config.yaml
parallel_block: false
init_std_qkv: 0.0305
init_std_o: 0.0
beta2: 0.99
schedule: "wsd"
steps: 7065
MLP neurons of a small language model. Each row is named by its layer, matrix (gate and up: input weights; down: output weights) and neuron, and shows model dimensions 0-95. Each number is 500 + 50 x the weight over its row's rms, rounded and kept within 0 to 999. Numbers have three digits each. A neuron's up and down rows have the sign that makes its largest values positive.
After each neuron's rows, "fires after" lists the tokens most often just before its 100 highest values on Wikipedia text that the model never trained on.

L3.gate242:557463588508512445438494453540521546527540546447474523505535431519457499461540529460464510498510489610480490508451551526558578503491446480485600530589444439629558499455372572496529479497479456543510522538448543469445509478483470596519436465456525506555409502512456454514502560498463528437
L3.up242:465548552544496536524517407556447542504496531468432550425553508325486460434451536522499554507444421409459489550503501553563496456537561528562498577477589422505406529507489474543441538488495514557515473512461455587538524515442501431538433490477445487477536491449477481502451500390417537422
L3.down242:469450494562511428559640512482450505511407499540461524497494517506524499489384541568487537572467516467533462521473603526460498467481539549538518527513527504402403563477538536450541520553523415511433512457456525583489525543502536434434543533558547486421367546460503504457511519489369555397
fires after: "=", "is ", "was ", "Country"

L10.gate297:448564433422494526514498398581578407537524560553497473466443538429555502531607453511586575417475547526491578493551465515463454493513575409464522541531526564445623504529467432518491547554479492532532528493491510489524518616440507543502494470533471503544526405567425507478502520489572452443
L10.up297:508474441460475456616546481535450549521500570513500499445478555464544514533477472362566404433474452624553528523488492504475537552447497462473517531520390448527556471456517504588495573512491491400484488493546528514554524515497491557517470487478487457553449603442438498385463546518427508521
L10.down297:524621487434510434372530432377506481565500412561508484464473514526486552438459435486474457444498437468506505508447535531530477578519426605506528575492509563469519471442572500463523364504473522464440531460433454539539514480431490445441465538522515564515508395404417574556583538511542546481
fires after: "==", ".", ":", "in "

L5.gate126:573472467523527508490418536408544514531504577411460552489494567522541468526508506502515465547516485536536577491553488476417526628491533548468504467505484521427490490476419479441545517430484440538480529473509497593451469546542493538539421494487503550472497465573490591521550413441513448512
L5.up126:570536489485509435493576514467461594492510523557499459533579507569513500549513572510558552483449475488516435508557521386493478541539474516477443505483484457472530451542519519486419572461445467512512480525494478558339540489547530398511441511547447544519513546567386557438500541411515535471
L5.down126:461500528578484550505512480505551550577474444529512465442443540514524537540456434577548532450458475441516444515562365387568451457484502528494495501562508476527564461521570465507399520508442465514433514563509551475448517504553508510462413554514561474588510495440513490433468514497570548460
fires after: "the ", "his ", "s ", "their ", "The ", "a "

L2.gate390:430527483517591503534543458453521527436535456510550501516503595549568557587542484556435442391576577466435445496437562532565488522464563529429473462471552449547489560545450576503559435431580576544517548522482487521421516530518476639565445504480441529375467529452528557424493448557574518511
L2.up390:352487604525577479620604487426515507465612494533497575490472475565503459459564426504452583508556509500425485485484461428565573509536547501467486453453514487541525560497416510568502409473509533531540525513511507479409479580495555518511507498526511505519451509467451456393515512482481446564
L2.down390:441470487499471539520509541548564521488537574460476636637523559524412434568464482440482561567465538485459437527582527460555490501455506478505477484561499471543543519509499489538532448587482515482480478485536477535553482534532481398481535546571451526424449422555481426495443436524398471578
fires after: "the ", "The ", ", "

L11.gate399:507494555529507560531515582491464464515421462465438432528520481469519478468410550477497496551519485531558550486492534396459418480519550465492530543618554413518472451433502496489430479542458554490530470497509461497493471486568520466472489528438554493373532425478509530468461480487523536549
L11.up399:499404520520487488538509508533478565403432449459398536552451494454513468523442395570463536573428466448486554559503540475431448524518565480483525561529460454453434443518470515534499533552490566528496500507402598471506459576481461496464431468392503526492496527507564516537411538413571501553
L11.down399:391528407495491448440510539508487458500528523566525450439485451541547507460454531597464367540589442560542447564550496540460413524455528526509432509467457519532560536476441432519539474464544471439561460486480432551465598549497560513500528505525549565492371430490483500582514572492539480573
fires after: "- ", "–", "| "

L7.gate367:485518533422476396467524513461590484548506516480501583479536453459489507620419425485437475557422466482565509436472515466487610537470390501587514530560433506599514514443546564480494479523501452580495482408487485512484555456499381543538446500501627538502534488505421456502498495563484471558
L7.up367:477459566459589481510556583521465480502614442431516512554478588432476425518529527520394550481418446447470442427445503542461459555474508526487476520463576514465482448450489442544523459533470573477522486392490495493619506520408372576536463538487555467615492440431507444538543490491520456523
L7.down367:428504490531512548524436411448536561540473465517513543557513542539531425493365514481531542435567499606537461571516524404485517534521558532476538546501413517492553486500466469612473545454533500478550438572516471516455373529514497506538473519525490556495521523515470532454495600461484381531
fires after: "| ", "\n", "- ", "200"

L7.gate39:599463580494540372539434474471456509466540463467538492519435449503514557567437486497517540433533446469496534558538529438452457523448540558481488511485450543517535450491396561469561539466521507532499470604350483500473510544469441549495519447619558557446524514439521516485505436412534497424
L7.up39:528444508570569470591509493450531499396394525527454452437509504540541509524574565417462524431469414484445549485486456496468406570483541542445525494526504490472545612547493472358573514505542500417485372547478478468509515493458502482476568501486443460417470504475423518539524549531532609527
L7.down39:531516460516525543577597528425475473534461571453518471461592528468518451539559530443502511449435526391418467546500484565521530517483528464603419477587544489463461436479463508455515490562553501484503491529478528437560521546516516524512500632551365452472451562415523479528461533507423518503
fires after: "=", "U", "-"

L3.gate36:505501471509551665542510501501556463506591596449510433501558575549468536589511422552445512539460473520505507422523477464493515498459498585495512503417461504451586408542434476489478490479475513542568470547451504479485427557563498434569522466566366620462586540501496488520483490507454420531
L3.up36:485495508624427538529467499469414488561574518468515479514416430489550493517519487464568459484534420574475575541519428461445465556532448534525467435552481493523511527435503553449450541478492585485625418574502538387488487502565581546463588521564547466383490516540496524387462446499523487569
L3.down36:437529471467460472467464545598558555576474386538481390490511570434515514477538494464571467406480506469475534560498536479434531460484528396420430421570530529450417506458449443508576469553449515452447466528443521547547449512493565584467524586506542491453417492549445498410501490568492570556
fires after: "==", "the ", ":", "The "

L10.gate21:535407575460553522609534586501486522523554442451448527463560467563589551533392514542423526517533457524482436490451556485489507507493484431580403480401499439537463446556493529517563522472492519479454445548480479412450495437559504505470478498450593459458460514488506572481558562503487490549
L10.up21:581517487445478534504476513547553506516434454521538516483566501444525510555536430515489556488524416416486421446541347552479416452440585524538413486531539510581483473454533531472460492485465560422455485539528461508519492455492435545611572537417526423488589387608451470514412471482475540539
L10.down21:523553484592500499493482428507539495557462510472593486521493611466501487413490473501487489468478490437502495464526492454503592517498523485544512535461410544585506609569439479519426466570570580459508453491416466499509464501484490414426489525525478561546326508446440517512590515499423452522
fires after: "was ", "is ", "made ", "makes ", "'", "medal "

L10.gate176:557457529414494519619536632372551436522517470513561517481526512524550533398385487466434509498534460500384354438414534467531504560499588491504528568514510414527504453466495520556537505497422527573529390510524511494560509476531507518592385445545557582528517444433481584568511462575425545533
L10.up176:451446403525454496455569533540500493508480454451495578518566538500529574479589496629479534429478543423537536517481538459476495476472463484562471375471523481607473550473534542526599442540536433506490385535467485513531497450491455555472477506441514482557465488522453658505486465551638629482
L10.down176:443488477496479479480543494553520505533488525545483376559438468507394445498483436472475531467517539471445598496488515569492416543562539424500542479490450468375540413450447490515505460554540508462593574474408477524453469533502462492518554447561513428600526459527463434672565494504523580476
fires after: "| ", "- ", ". "

L2.gate267:509555526464521535506533546525429435486477431512449453499536494544481505519439474521431515292524481501520518478544516477489442561545566502506468376563543415507482464513431572501426505483413475571492518496447571560506425534487494497603405469498394531499473527481585629479509435500490526575
L2.up267:558527493550437493550504528544497457530540462541393475539446506643502560493486407516498448567466455499427511481540484493425521544499500472472510366489472460560532518584534533406470493546440473470590534497460505469483518610501532569525475512562526571526433526471481594426614501539442473550
L2.down267:549448422491481460480493483467498490518513484502371459555468479569525554512455437519500493586417521491444420427477463516571455455440477564527545391539595537558528483601496519456542590490501571586576611562518572462476562547415584490452537531553576537407421506447441498525562437450484469536
fires after: "| ", "mod", "pat"

L2.gate430:533462544463524531437500560451504418571462462398495469583525545536448468494393591540460518470521560529484456401549538468449473566533437452489552510521465549525552414416537496493504485446514477534610474509463531536517506458539400591513432498457550550458487417565524546488509539424478444472
L2.up430:575550434498518541568494541471525436506462418457448464387599546516431506456364572597425528437447524521444497441533555495439475533489482511478496529492505440454447570506538514517507448545613512528510524569478506557443470415514430550571435528514528463421465550471483502544598572484522433519
L2.down430:540481515489504599522493522395517462530415486419483550463510513460462462529424499471513416569490537456494461427436460519509490503554433458426436503464489478479589529422442586518556501532530529604450458501512467467475487569512434491522489493520533509367536514558377520446508625451506502552
fires after: "\n\n", "- ", "; ", ": ", "| "

L11.gate85:582437553410572493521482496418551496555536615441437471473556521556500494492437529499510437467492454525510503448458571454539555515428495510487531497518595421571408489496470468640535509444523559563519477518386470431410468499490510546488536469537549435507491480478552540543414427508490488498
L11.up85:516482561500498449565475518439535530509457568584510449524495588485421480504373511466456554485534403517502464442471556492535507510504547526423564505529430458502522537513562539504476577455569435392568484481455484418506525524419405486493590548493504392523490599459463551576456561470428566462
L11.down85:461411486518522455535539545468574518476435598533555526454508478505467440504423362459532488564564421494487438504496435537519534565513519520559535519533446341459559569439511500465522520445470514414431462555542413453561502463462508557455521514500462457560431531505485448487530490619522496442
fires after: "of ", "was ", "'", "as ", "became ", "is "

L5.gate279:516471488504483509530569495504411467489479533534523510554475492532615550449429490552452515503483497562522527597575584574438550471544535545565497620465511444524463422553509455503445407515488582497511474564438469486481507498632509466546456422402572478541526503431445449526555448484545522355
L5.up279:503559466591464507509511482531634460531469480496506473540517578444519424518557461638521510495528536416429487464467612564526456476481504505456429457470505437512453499506516505495553496546429514549459446456540449496498573422471437528500490499428474541489542330570425456489533598470524574516
L5.down279:525509555513491491504495488577601541503480577527482487474451477528410504529471488467534518349579578508519470457565497631476513439466443484558489546513466523467469524472417492562597490496380456463522510462441470558422435495511498457555532480404553492454518506479514630602514455532540503513
fires after: "p", "f", "P", "c", "L", "l"

L7.gate410:560433504526513495558494478396441449534572598486510560429614520553542507455484529430512517534544410528462474459540505505454430567459570466513476530502582440388457481459525565499423431547539454482410490543499535547468541570510457513575470514475501512504525440423494453507504535523499433539
L7.up410:522522504493545523521469540491455448474481508489444457546495579503494547556471531495485537415470532508447513479496545451464481532585394492577539386522477464485538514534511524478573371483543457465518470518580497560396468549542471450466548499598447582561441603516482483448441460521537511542
L7.down410:535540513493409529521507548520474527428492478554531520500418499546515599549487464479536593506499522497471410433516499515440420512457404393440409486504488531582438571544465427439490567474498511565592519490498506516586513539471554462503473458423452442595544538448437476468590418402520428433
fires after: "\n\n", ". ", "\n", "ort", "|---|---|---|---"

L5.gate375:418477530504581561466503464471577472478509520468542510474465517457477486519498445553485423504510447511543510448446512481454509515522508478483534523492539502560539484542542496435534494460582500573605528526454454501505387561604379520516506515456453591406531518500504513448587518512454513537
L5.up375:537480566410517455579541517504573488471469377457495431493533522491483594529403599478495478492546494550505454465522544500494488507459544496454511410492462529567512583522545459489483501546599521561572539582519547501461470454521481573450459513498455516456489601410567560468577492482511567519
L5.down375:485594483458504496452498533583468553452572497486519492494549491504462411444500439421479359447460567466606540491432523471563490575455511600530525504475502491538598506471571541465488520556572478499483527417572437526521369541573504567552495522453404481451573546514424523449537465477502521609
fires after: "the ", "The ", "S", ": "

L3.gate206:497517490497553518429473509433493501524557557427564458456507569508481455471551424612482427579546460501501502406442545428443538461494593405415510603393535544498506463489489637495523507502498524523512506511499455530526499569496447518472446471461468611550579557431490472440497556508546491522
L3.up206:498494446440471534474516610429414450566416513472557578389558473485537590464440447629478563546545602505437533516465527393535555489506509499524513494487478539439421517595474535569477557469489392457515499525546480465484520466489471414548462462567544474471518451524484569464505453405498575534
L3.down206:542499495484476534530545446438498491551507426518558520435553607464415556443439426478560433552455520434527405508533565454455480503439492447526463514468633593512403461513529546417558498556442429527495541449572539553483526512445438544554449486433552541477485476568548547432599561497495450535
fires after: "'", "Wh", "\"", "wh", "th"

L7.gate376:481446642436496432500526488425567469481577465464560444432462490447501470524496563501425508490517548494562474487485592474488487547507605487410549447484491536422503577447420577503507537515482563453513353455489597471563493533562411486496499454494445433421492595435545525453606529571483558520
L7.up376:525576528579413523515528463496562513560481479510508477536452473426495476533488540567417515388517426499540511452475473491563496548548459466446425487560461516470444468441545489494544486520458605511482434509539484481518484476580428509563430508553438374485559474535516470466542456493543504417
L7.down376:538583502510500553558537530487510504439478533556533628442583481516479575449484445411570461508451463512572495399546453481442498458480468448494395475571509545499410413400584526617490437597498511443597575463390503563473519572522554530487513580482506545551414438532537482463502525473527449531
fires after: ". ", "and ", "As ", "Bel", ", ", "the "

L2.gate240:529539587429553525461508560461502392529533490531542442617457618541513456514549505506419568511465478510420542416648547528544588535551588470474453521458504531473451528422496474584503511395549496556557421476518565488448536546451537523434515475472479457556421507514520484507560361523486494521
L2.up240:417536572512518453549553495517539452447548497485473509465522470507554492554585586486469597608498540562510505515401505499516538608518503450512491497401463566517442537467466478541584458534515550568440488458501550464479486518550464493522539545500469490431411591498554539428516473626425441561
L2.down240:453517581454436534350526487505470493557419496498527485488475507503538513454528498504493537497343560570489449445528606388524502486524516431562494539483494423377445479536581566504508477441493469453663516538612524524564522528488570548522501541547470498455463576600502594445537476486517563491
fires after: "the ", "S", "W", "As ", "On ", "In "

L5.gate114:522483454476515534579497513546537468547474471447523497458487573496532573580442517576555574540525532523435459474503525476526532518474500545496549520526412542427490479496443444407535474490513517521417469637470448433504452513426531534590408470468578521469534520570553431438601478430525523586
L5.up114:547555501397521537524572474529600531522464552417461509446525478557520486620518568461457444495527560463532448453462537443545472547506443477436527430481514536436491559467512483530561442454507439466495404432486585506506486560543497591585398506473461537553474551510506406461514437623477540455
L5.down114:386565572500485491526447565468486517431606458401504508467545520471493476644525567479528526560517480478492527529513525497530453490444458456531536449529443512471483521489546480491448439431586525541340517546495508429468510505358595531430432621422563472476469459557494509525506552405541439487
fires after: "the ", "\n", "The ", "a ", ": ", "- "

L10.gate192:509403517473635457548558441460466563483497534513495481519507466550464482483413451446512422461482346587457468466558543446518554502561471446470475495567391473421447569445503467530474504482551602496494544475601472509429491537465504501573482510551500423456467460562556489376446480547488558520
L10.up192:646605574496562492622499533470519602525479563525449518511521501422469434467416500552514489528583529486506479467521545469514482495452506483607540519509505522463485406551583471478408514512472488532508547407347532559513570530439540512526537535374515425537455488467511443579447528465538505543
L10.down192:580496479614405495491413519510547362547477487517570585464517550550448594530529534446484464421548580431491539536494468492417559526495527542509555486411485601524506516378464525476488501518451470457535488542467483418540501458501510501546487541515435663546579554500472431516555564409509470456
fires after: "were ", "was ", "are ", "is "

L10.gate402:454483483531536503519496527483480576476471561492559465491494571589510573600500505437399475406486528549528446562434546478554478496501464506449457482451521508451442467562362531534572534444507520530523447613435540456500464550528499483478479496478466461523529484444513594437446506533556486517
L10.up402:392419505525490405488446512503470546471506461415408451432572557494536459459467595433435501499592478577455446471476512452431552562499523517507522553574457478493472575459568546578457591521444497543413532453579497454556533481485493529460491470519516494471542474399431510536461550528468522548
L10.down402:558553390559475480538489425428522436558466505495447517569465417434458596512544542492503498463497483426495605439540489586477503496432510471540507553507502472495513511528432470495617584482513454418523498496471475460479492502529563436420536489509481421535493605566579576512578501491558528447
fires after: "was ", "is ", "became ", "been ", "as "

L2.gate203:513529449447571540553473502319569482515472469526652457475545546544465440497432493552489429530534507606524492465428496494459542533521546430501500465496547475435449471499533473434499492475472527482457490463515525534424460574493497557457444484434505497537524517481514569556452520422525533492
L2.up203:556517568432563493557485516429507509530457395452553460510509487553468420395436473505470479456462527471464437430505459489455506518400502455585587512554582477399529455453528482522533479489558550473534514467544559522423524524439511507451479517450468420541535474485517581537505538525474562461
L2.down203:479454466551542489503433526500440444560480425506555536448497550549544462525561404424568500450514404463417464436459443470456574511453468497569447540543458516506481512521559568540498578489470510354461506495512570496468498536477554472476409551477478533523458568530459503489543586545428507479
fires after: "| ", "- ", ". ", "\n", "). ", "the "

L2.gate245:619492502520466462483467353488543452517488509520463426539448491519564533517437545400407454460589539577516522433546449478510501492534460543502482508441421531372524449460454534538487469583440448514526529495503445434450476587570473497494617482538530507490437495465542546447470532449483539447
L2.up245:477448483561526453510476425538612487531471571504589555507566452486627550433546445397499546616593442484562498500507513400427476472464501495485546513480508535508471462481490458411469540478416500535475437543524460472500475518547559470512513536436512457535509525485407472469427483508500479531
L2.down245:564585443551550503531508582352481486608428493474498474518502451496470554439505537437503463451508443486493571507512521557512429414474448554473572506509496452427433475598544491429479473544528528557498514555541503517523513479437440430546494402471510468444524633463450546581565546521534558385
fires after: "-", "ec", "200"

L11.gate93:518493502462540552496561493527533406501489513452539448497487509521478474606509424579472467508546497479490445380568453534509528515491496523453497447459483582417546538459467531445636489492476429553535409495474500459446534418529436469512489476581484541547491527438532543540523421405529482576
L11.up93:517456597454533526537475553462494483567484518421494427577514475501470547453480548472524462507492633494525504436480524549554488577510488483475511581540589435377526482432517542575518435513469416470474570556535541533485472495499562389514499517493459471462511502480459504438483440433453460523
L11.down93:521502536477504460477519479623486417452497524530520492421586455482480465457543490515496517482541481569481515485455457546580588501537538585510561535470516470506537565511537508437409516441507491529416504426511465518467520499471524542469544641489476482465365568576536593509439500555441514514
fires after: "|", "\n\n", ":", "The ", "the ", "his "

L5.gate336:487450544487518529504587496500512509525424605533508466552485458528564450456451632451557661520505460570507530539554648542482490495534406480565561572485565464455436416582525559512471530469487468464558537516424443501568491538452410524560450486456501501481511491530467462512484411409457477517
L5.up336:554625438577573471566443534486506517484509531510440504497444445476513519492454532405521458566489504454605537529599397518458648543556532536487515516509491422428604482584568546497505541533561498394552509504565503488463509401430524537555464491468472460544457412546461440462474451399448553530
L5.down336:523499432437546509557495452533444531533513506435452527517554501504544441397497557434579388523485472448512517481546471564535554538485498558408516404491465465484494490441551435444502562562501527502492534581494471505408552498474440585500508572408580563474496537509609466426550488544415534468
fires after: "v", "pl", "P", "p", "f", "r"

L2.gate410:564494552441445549518462519444477535418576490510601504484512615487539472500548482535413468509446451536591503517497485523553494564521507372441471537571486434457513435495529595560486484436479536539473496491405487498507458562487482533622580490463403505415517603510552522488495451424531506497
L2.up410:598548485529484502467534519407457577464587468489559499523526550468587517577557379422475397589508511530555439435439473496518523539554593468501496500542462391494558475519496465427515430449527526480538397557374459466371458517455519526549438497494461500426513486483474419490558475480490509467
L2.down410:555514517537464515510433561509513547420502478583483517458526481455433540526503556555478481484424491449485515430505510444561531553465444494490502498428421520466498539551510436482397498485598477427508530491576569544373510428487555438465494647530482472519485563545493382418503411591561469484
fires after: "the ", "known ", "to ", ", "

L5.gate16:533520604458482471468451603512520463505550492566462453505466518564463424499432553567526524534465493502492556383468510486486474540426478537464500591520470485501533545573530489464662523428608446516459507454518460525567573480425399503493537494501442611445534545515511514530554414481474376473
L5.up16:463401582418512465593482551521487494453525483472516594475455508544454460580589470413444510431612510517511496529499515488446459478501493470566475528537490569481509527448528526556507502503515512512606501464483483561439498519492405531627438560488491505481461554521431478495502522459546443506
L5.down16:495473445509517426441482482426462445605536600529437435461506534493484436488384421536512519513411559544561490445561572539500548568477549500471542522449497508539505492524419571471491562485460467511453503531452510528444477535516456549483524546526396473398598462487542450529508475529530609524
fires after: "the ", "The "

L7.gate83:358491577502521505512527416425517496483504514490448470427544499464552475510482535469420533456521591501517524487466523472530544429591536449588538556522475481571446491521479495441509458562479514560468503380445518522553541523459481496532471508422520446478554472570510487511672574539485537501
L7.up83:522574496537460515552479537444579451606491506498493487522448458499488532444489570542567474498532568492569429393476557566477484419443441476500442485543416443577543478516544501434493460510481531509462544442473576447441492488519393447535499520497571557411510585519520530611460416437548503434
L7.down83:529499460529524484566530433469518514469581553590607525509486520524462494513395550527556517453554476522522562492554580452492495516507488642553518388488468541377559513507463471537431560504540486543525516527566475506551438431492511494497429542493460496595492534549466546417477569425441415439
fires after: "\n\n", "\n", "He "

L11.gate238:534446486404547494552570539547503539473520596548493545459471450439509512481558486469505470571482541496541437518521554474460486521477521565492460543570506381586485477577424413483520450571581471529479547416453466533569513449593525553506423449486563488571467499505576452530560506513545477543
L11.up238:456515553445427436524448500529446577618473527487578529505440497535514473570615507429501419518551500499508445515443455518518489457528614483478422459461400551511498514502502437513517519544392478430412491511552524524546458534455543582437510543576449494521478501546485643540614547488505565528
L11.down238:505416529546545464537476512521494511501525482475458458483488392522522437480503596411548510518473568484466497551660520470486471541520460513471473419498525499518548588521530390458540436520511546413574548466489491500475452487560542415431483327525540414557525454469554456443484491479480505506
fires after: "| ", "\n"

L2.gate287:593559488480484538521437596464499471500419462417547537506469470509453544493543476534473452524508571450471611464501564501461507575505539514501504535472490432497587555546539539540545490456568509541513598512426471498503484525510433556475503492581527462463522589550498535449452348542506564536
L2.up287:481506460506525588683527555500478473451562435468487540444411432477480490503430458487552498509476508541484553504457477461544555450571628541519494448479516509428528567515504501479465446516541537449648459572490464474416455568417505552430505515479406538485544499420480522453515493513453521490
L2.down287:503531508427539417484593452548510557529536616500528554518586549502576469602451482466513615570404413526519447576444421579410513490573580522483520451395473519492475484503480569534579523486530497488488580632448455527506488492523593427438519550501493529453503549461424430489491542504512533419
fires after: "the ", "The ", "his ", "first "

L8.gate229:508485589522544480573522492392465485477477498446516470538546487594550471446533485491463515443496472519549502458462545421448504500545475434518544514558497508515500500478480454467449480568487545465549471470502469555429515531571385446515445459519473572530556495535472535514483469513475542541
L8.up229:544484494432453421557482566448534425532509497525506468482519468549500476443519540460457522382447500506498524506563441421496531479502542521583492519483543553481487451364512546548504446545455454459436400516482511501555550364448445503477537508495515446484534437430533501543546570531542520521
L8.down229:504544466467535522503529452568481608483519520460452521515523464502542548589468544531462489494528545461497507514432593443541356622446413404436506535521416412454346588586545525507503527486520448531560603479478550599379463552480608519446441590477484561465603506445447474448489555497526448464
fires after: "\n\n", ". ", "\n", "or "

L11.gate197:548491479535458511517481507454437428505458403438491475428446469463510571440524577396523507390519534489500449468504495511463471551457537472602497516494474502532421603549495478492487474539466483591419499533474521511399466536536532520513513501493530570453515443490572476568505509498603590496
L11.up197:431496474512474452405458502433402502544523555432468477463466498470501455525601439513526546485500472426525561435492450594514487553509529469479430559542533513423505543504558523523512499592553443430462442533544557531580541463505398435559461524539506531514501467490475582525477528529551537555
L11.down197:560417534465449551520557476582581506461603459511523539526432521451446479467405440550527510515533500524564567548366433541403525573532463488460567486479568514598530474462507448488477434565482488397534488456560444458517573526462516485545645521463483424487559486498516445494406501519508430548
fires after: "\n\n", ". ", "AP", "\n", "ol"

L5.gate269:476436475566538519463478547405504487528484444604497449516451564574463502422477500577389530461533554515401558439579551528477495471514529566481533495472491442447479462549457502480530432465457541602538487591504450509435466474534407477545485497505575586565520513498443527497499418500538513476
L5.up269:522498426435390473516506553542437526551474542440554449506466521506483569520385538487522564471444541580530496507445497492463521472564615493519479512462530429550577483513490391491473584401564464503598478534382596501419426483538543494478432516449418527510548546444439516473544608524506532479
L5.down269:529467602472453513470476518624512500496487463465486434479460510549547520535491538523550455507500528438393554467479514492539545528484547564482506529572534440568494513501462504557504497466455520494559468492488467437450471527348546424593439552464541415460519474526417540410575492478548442518
fires after: "the ", "The ", "a ", "is"

L8.gate54:520536494482498474464499455459518486451542560446553482397550480576502504441523482490497452491498545658459478469469576494428520478519459425485474419527541499456409447448489429446495522448427502458535458572476461557547526507522453489553507508454541527534461577509427576542413478512522501551
L8.up54:461453436471505500466512511557528490529514551502539469542442422433484451541512432465559513535481464454493478487527503554503579522564431524528470458472458433498426464485494438518468476555538470520579494528586490563489478491518569504509433484510522534531543531550454432434648472512554479500
L8.down54:449551584400501497484537525562562527552463532470438475550414488542491451533521629512486471546484628435484543486506494430493551510478489549480513429397432412508547550542445439481500496501529482461562510442543469469556436541485541541366524461501591476523461449500440491541447454522511435473
fires after: "\n", "2", "1", "3", "5", "for "

L10.gate381:484542456536489569612532412506557460504388529452531454504597400402491541441518480455551516455538518536475544500496497616484492482509503499486447428535555503451572510481518468591453479498576489503577534468556453462480605519450429410619513441464577457458524491553467477554479549511541471526
L10.up381:447606448420500573514406472514553498562493479458479486499477554553485533405552571448488434420563633458447563471536549469523430431527505454548481460557552490508526564452462507585518537487553479508466526545445453549472546535550406438554492483497495494479448549526526507611396511509524457553
L10.down381:520458503479592554488535456416521565575536534532506618485494503442508572523519476522521528547497462538527495480471558541529552504552437516453600609419501428487468481505504446482486581481467588569519519467482527582446552488455572457537464532522454521530266556461512499392558471498469536464
fires after: ".", ")."

L3.gate37:658530480499586465575534436460484501539472547456526501450460463499574434443498356476427541575506547486500478491426577538527498532526478395549515501446521476475384439573589578464417462547457494496520387457522481554489401508558528575548456491568496440498552413510437550567519496540489564545
L3.up37:486464458460530496481466550478471482549579567474462491479512552579391447506504428500437477618532524566494467501455533490503584476559552422521444441442520535458466509495535448504475523418587543512495479412470531547501526467509444504452502520523418536585513492507545510470602411545479482518
L3.down37:496482401546403435483531554604499555545522482508499478461537485464444505573544464467542536489561528483363502489479465483562512497598506670570542492463390523448433474532470428521490497499499443509466480434477596553559425445559472451460503626551404481476432565411447491512474473446498568465
fires after: "\n\n", ". ", "of ", "is ", "that "

L10.gate328:458454506422556421503576400546387422451516537417492482569488528554572548423586517559412520467503473474455554465598498520511476513417550515585497509537482553521480456393484470460520443480421490448591432476534505460459446464453416500513444522517471512584540506470591533526517529503512395521
L10.up328:548546504413438543517531461432552433465468497474479506480493464438474518576566533436543517408487485508465635428581595498482608524547594469437556502590528505460565509519506454516480498546457480523456428571398598470500588572474379534511591507535472500507519499474491510494534433464484525436
L10.down328:515470504426498462485485470566493440534450449455555489561468463461530504520561491514505480554513489461439486485483447535470486507570569540557457564476485506521544544430557611468456509377503459445494575469500458556526405596419582539447455596507473561437528514457501510543507514531453563433
fires after: "\n\n", "In ", "-", "was ", "="

L2.gate147:449540506527514529460512536394515428526447582421541444478549517544618516546447508369553472555497500488472633470479551522483582469522467549459520491535539459404445484547457465480519593458506603552528472459516516456420491505578500523495446487468523444531474407540486473502416543481520435502
L2.up147:511418443525513458477501438488483568625475531455412463463519528443445554393494555505471537479586434529504428516556433485496420545493551471427432569452555496586520504467478570536530482466596478475474416435443458508494512485558466537547521489511509522498485519485574542489550474389542517497
L2.down147:456558475467486473457484467490560488556481520449485386480564531534546542575497538532512538456476581495522619549453456591488544407517460526508517509482559479534447463482465527448529513515520524531446435503465474541400531572368392498540469443552444459526433448563502477502555461383559469429
fires after: ".", ".\""

L11.gate381:467584629428507498470469525417570451509508529456545466435435576553583473534521523506480459512540530451542461557499547497525491487481516499527517543590585630511528494457518467479543536455486518520494444493503412491438507517430428539485516467464546493510491527565485426464498519494482444479
L11.up381:529552610489495491425543456535612480569503531463518521400482520509460441493531411410493461539546474493556495457434458375518540380509537512478528446477584580589426483462505533459493524519478650522499457551499545496444509505482466482511495493632523482477527551456513426540532502538506596485
L11.down381:451475507564532446553514440552578579511461483463430433488506516585538534508497474426481450510476471535475536456474526459544405530540551633444544490580483487466481498484552483507492549541434489469455420432566527564483457482555456520596515600588469434480370541407549512502519538428484554476
fires after: "201", "200", "–", "202", "199", "198"